Part of a small language model's weights: 37.6M parameters, attention and MLP in parallel.
MLP neurons of a small language model. Each row is named by its layer, matrix (up: input weights) and neuron, and shows model dimensions 16-111. Each number is 128 + 32 x the weight over its row's rms, rounded and kept within 0 to 255. Numbers have three digits each.
A block is one neuron, or neurons of one layer that tend to fire together. After each block is what it responds to, as a language model described it from the Wikipedia text at the highest values.

L12.up69:097150123118077185101118136158188151131148102079108119125143166115134040085153095146099089068181164174128055146097118172134149065145092137131112136097183111111142197112144077119137157128147087138094096127148110136147107101143128103143143152138107142143099153144118123052157154115168136159
L12.up255:091115099208112161133166129133155142098126065102160129122133128095135105113159021067049194146076109103128120133161131117160123142162115138082094183138114140162124173139057134085103143119134206118109164143167119168137145144125154129147119135159137081152077105101133133101175148140124110141
L12.up354:150121110115163151148106134120076123172109120121135102143161088128089115132152153133136168118124111119095132169127067108214174102121094082113102134117178056135138141080127087149132130153162160133153121092171123123154137188115101130125150162111104104092116118134137091036105105171174142111
L12.up710:114176092171117131094180070072111150157107131152114126095155090116140102131152105125108143167101146172097129085148126110107175094179136096168105142073144111136135145135164148160119120165219132111144135131108062140131155157106124098099104083160074119120112141125207132114111178151168189217
L12.up942:060156068156098115048148142091092112182059117139134093199151140139122120100090136163091072151097127163129102201100136172159076157177171120120126120121139108144177131129085122117184081128136112099086107145148153096103136153150109067167097188188138151103128166113168131084161140151125130207
L12.up1060:146131117140116122111085071098202101132128149110114115098150106093157126141171136119123137083145182111146079178112178122147135142181091074114143113181150146129154147165123158081135116113157114097132135132160119117164082133119155087099109198113105170160123080156140144112221151159109113180
L12.up1110:123168132147135100169113107092111141192087146195112119179113059133160143136148163101131142156113121125081145156168103184128116108119146124126126158146093131152107154108116135124168128110148182123137107142148147158106105140104167120125186147094137160125126161135150078117146119124141156116
L12.up1400:169210109137074088111120135119167123137123179156112125095141105089058121145134114061080162136169134073120094129130101105110181145115118181146114128062102155124117188059164125125212081162103204125151143142144126121162105161123070161120165173099125143049113149040143141120160116107147157100
Responds to: Descriptive noun phrase onset

L11.up88:134109052091107173154138122103119115145116124122136133124087091112149153107118110133080075125095152150181082149109088144151076104163088097125117112133173096139090160118133130115122139140169108164072086089177121165148180177164097120151137093104140073080152094128092112129133148170099086103
L11.up101:135152098140147144134155125067068160067102066125183113114167103144095143107102064092150129088117089097142206157160073166145097115168163113145146133076090099089131133089150143149144130160135181128140166113147147079105134091178118179151128141130100114097144136112124117080115138126131095120
L11.up117:146105141149120135105128110103094167088159119139039174148142124121156113108060079096132155137129140148149139088105179130070127122096098078124150074096139103105115129147104111109157172095132139091131109118139110129142123137172055102109106103094092136081093178153093183163085121180108146138
L11.up560:114128153173135137126090122120175150102142161113148106126163089128099120138151142142118162153152110115109076179150121089085096140141152110137163080175128090159141145130097155061130143189077113100082097147152123036113177146167141181102095101122140169132155138057141160094201131198158085059
L11.up574:158134126149154182145110054093040129131159133133135072178158125124114106157162114147111132144135160134144108088093168078102055131134170139121138118124192105127126126111106117063163178100141077094121073140158153163122126162116146165136114098105087178122162085083165102157123166178124126100
L11.up670:099108124143121074128076112097112086051148081108150144141205072129175146144145182149129115125099150117132106087142106100134130138155112135123084111087102133151144128078176165151111170133155169115130103128091078103148096200129096168169179088079141155101116125143098108154031116149120067113
L11.up1213:097113104117135102103178128111131119170167165203061137133159141138121156092138066083114198093099133095201143064098108108126111124163154082125089108115129145119175088110109165129133060159162163116121133111138099124169147108182139161162114136164146090118191176170145156152096125148114055134
L11.up1476:128177165153151098137212159161141116087203113142168139161201071088130136091132144166129102136168116151160154114115096164166152158161124160087111133117153139067108116139156101120140086169084135123129147106116151130125135164212117094143065146033104228196148135118133126070146101093120158091
Responds to: Separator after a number

L12.up113:142182119057124116126165127135119102099167097130107078131108104124098110153127047128120120117108130162107152089131152149103082111134142172152180087126068120117139152160078118136105085158158114067157158084115145091119138137109101136125095134116138142121144141079104101194158083180139154164
L12.up251:099177151137145130134127160112195146151079089093094118146111134175078149120140101168084127135195067142097144115142124093146131124096148146133130130109166076059208135100119130130166113090135116127193144096138127066069161143129149155132139102169114167160122156084112142095161142160164110112
L12.up308:142146110164139158155084111185164151172154137142106153178127132096130152124138184147139170100115150119133171079133136161114060082092101192090169050158136125074144130137182124106133098107111108103103120164134103081090189140158123117128147107160110083140146086078100129070157086173159175138
L12.up439:170158151121160165127147124162144130121164135144085160127136106107093177119120064097154164151164150119120136128208177121162126143202083122175115104095183104123151132206127145139138105169153138131125076181162150161073073100167135143060178140126131139110153118100145126061056171214103091039
L12.up544:128154084063126119073154108154159143148143089100130113146130146131179114152158137090126157194066146107103156127125161088167054156086130111135098126127190195137125076128127169129185094107139174115187114073158092143100122126123141192147117099140141161128179170128108103150098162138100141102
L12.up691:184153130128103187150182107119155133139132123102138110123106100118125147103128120154103137154080171174126150108067136150083090143100112128112148149167138088141066103108142138147105102132171115141146111092100082081082177094139096169105131162153066094143183132139134157163158142139155091085
L12.up844:086135074152083185099103147171119097130096124119172174136113133153142124134122138156099093092079147157112114097206145179135126077122154135153125084142163054109112123152200143121097139148142135119114097254142162138050127112159136175143085104087137178133171133186137118104112122168103167095
L12.up1262:115138143145124174148102109151087135100138088064111143135119149111168120127092128117117135126081108190201135122118143145071106123112072092141179039110136157087134164169148102169141145073154139096149186107161187136116129207157119147128169075104117146131094116117145117100159181189134132098
Responds to: Numeric internal separators

L13.up319:137170122131080161142066154114174077163127098113119110072126094067167156165064150172174143147125067142122186180122127150162121163137142109130166183174096145121139106098138133139164120135165133165139146125096101143117142107133101127141145141101071125086147172122107110060132144142137105149
Responds to: Mid-date token before year

L13.up832:104144182126066107127118113156176161164136111139147109078195159126140142121134154115191108126105169142072129112114125104118061121104129113148153126100104066085136107096144115109144154129154182124157088190126116089146140156109077129175115124185142178104138141090162125134130115135110187151
Responds to: Predictable filler separator tokens

L11.up84:128130129164142120154056135135194094180134155136157145174154112077071150183117132172095118068192139090100093127187133159151113141156168151092099118134100100141116138132082136096115131082134112121135131147128087102137203153066051117196076165132158137109149132121198145099142156142100104204
L11.up99:076098089098127130110119120113168098089095145108109128168171155136130149064196140113136122056138088115094142119119066167091085153170147119168151153111170096083099102120095088153139121126106161162160128129153169174183103133173090113130159217085147161145102194150140122138116192140105099156
L11.up671:131092127160110154126111128135114156074140098136158116124130081089091122133110141121108129115066114083130136163111125174128154088111102134070134130194193135144146141153117185112117213172151119111095168146107127109119098053119104118114120199138131144096165165088166128118144132096114078109
L11.up749:092121106109165164062147115109123111129161132128168108157168118135137158118157147150143140107100173133183139120113057114152134140190118119158089077116117122098097124128180150139166161143124126129135127149099116092091157077156111117129081151171108063145168106124168159129088116147125099113
L11.up1102:135116094144128123134087196137124076133159098107111065116152095063083124142118156188150118118145124111139081107119106091151131143115133163133170078163101109132100105143106109165137173127111133137106137074101131107178056081155078115110115144128116170144093147164122109114054109126103092136
L11.up1287:124154113165163121180138155102129091105090095131107104117115153151101135144135112100167101128166164129075110145147120099181140121086198222135137197160135069141101150052130207134136140096072166132127140115116105175129133150131140144100133120229142097109156172161118149125154143149130068195
L11.up1310:111145071142140105113101148063106108178145156206183125086127130099101099176108090123138154123158107109171146148133160142124108090097128124084171159171073094139118115144048140199072153105176108134143123174156144139139136151166110108110124069132172116173128122099136157197161157122065105091
L11.up1524:150146154080120151108065102163146147109121135138120038150128076132130152113150129169071160154149132143115120113156117175095110143107111137136098079152168124135076165139160103154102113127131110085158132167141147117155106088124153100137095075113189107101138191074056170149148144144136161153
Responds to: Predicative article after "as"

L11.up19:148129128164163142144106058171130102135196185151149136111146109135121141154159140138203120120093146066100122114114151104111074159161099139128146082102138079123153124149170096166120147114137089134166125142131140135122209124170088119116152068119115190166126121080106079079109141134103140139
L11.up85:132117130169125140100136108151149065134089106102129150099154076143123141129142097146101079117086137129110110132164132095146079155212135195166102128138136123147106161105219197098125096122081145142134159113122104131141126199123113108094065106112118117135202169150137077110189135156132162170
L11.up836:193161116104103150106096106160141155137173191118144118087133082138134139121099172095126091119122118087093128155164130077151077138123199182126117151170145116135071076134235157165134137149101102133168167137083128133121106070121115129107119142069097136075150114116116093178161088091096097141
L11.up898:181163140075160123157129106099155121139126126187054113152136138078149104101058157100192149125140108153134109154139116102135133107136186118103083166171144173095104184091111111153171059135118111154079155114094121153195180129128105153131070151096109119047130094155105127194188129131183133050
L11.up907:064118112103134118150165137066143131106166146130127181107109147130109135154165081112161126116169106149128062140131138169085102110124180146148082136096111137133097159106145072184131151094116093143181096157130112169090170171109129154128138089136086149179142096134141155122157094176156104126
L11.up1108:108149139144149133158107116161129123147156134072123146126127095121167115122153113093151065126090075141140136130198133103182086066117099125079162084179110071156088150158107122089151170065142128119131158144118084133127145166125107061132134115116173131140156167179085077073123155132146189109
L11.up1240:172108106165095161100132172141143120121153142126181170079115167118172068132099132164139097118139185128073133141095164052082134142098207122082120141116142122163134076152143100053164114112159095161173184173121131135180158162120126084125135125147124145154122111154105130073121124139141133083
L11.up1460:119097138107194188092165151120128184123177184106116131117121116083111188108045107101107109083110150157164089109120132098118131127108155165049163083126091144146163157154180154089186092104123093127125097132163148111165140181142126177158117106152120195138154105096067107156080128102151153168
Responds to: Comma after city names

L12.up121:084157143126103153108183151134141150146135166200126048128108115151145176082109141099104075133143123105128072074126193130142140085098153158120066128157077085097169099114154149090161168161062042170116179110098172151101167141142136121141163117145226105113136171066146103125157113133175187118
L12.up144:140180112115190151174106139130111163122144139160093118060164064119051136157104151145138113100114152103070093146148157086150143116112149198125086115131066131099098138115158105173129150135098070133106108127134106087106158149130117120102073158114102118104150139115124140172136108109100157095
L12.up374:164139164079130150129108154150150141090138077158111130109149099094125107139076168186132164140109129141127060116117174169111139074076085172141162159094152109135148150170192147140122121147134112141162131081137090084145156143157098124144116137121090134099115116097148134166202126156110168106
L12.up448:148181109167162076117160156118132103174097169131142169149076127167131087131133074118175104099145068157113110138161158118083163124114185119090100105172135169125083046102092115127123135131160088159149156159140136108128137188138104123098145118101147086132123189113139099137116109173169096144
L12.up541:111139123123159167201131141102136114167108109113105144081147121133099117138125128147147123091061130078087066114062134102167161114208141123089140119121095129131091157139192132141099172105167121133060124141134159098089183133116131158131116116049142119063156095102114162094131121183153208117
L12.up660:179170119160108151117142100130151112198150120196165145073156136139138142130106050192135143158078069137129097130132138108140147084070196114111128117083159150149121099102121135140117151115133067146129137119100127062170118136097140115145156101103209118189161155029110144083107094141121141142
L12.up930:175175116133170166129103154158075188075095139167113168139117133100159107132113124119169137163092099126126137134113186187137102125025208089159067120152171099116111098135084133096237141113122109161107137116089096163098130068158120131103082178126081094127125094134179136150169088144103140103
L12.up1135:092116121155127014145099105099121147136090178092113171100161151118081121138136121140104192064144149140064122123139143180159092082115121103117141166156167139114181236055128152184132168102100076145146095169135087098151145198149152063147045077139118124122155118107123166086126154167148072131
Responds to: City–region comma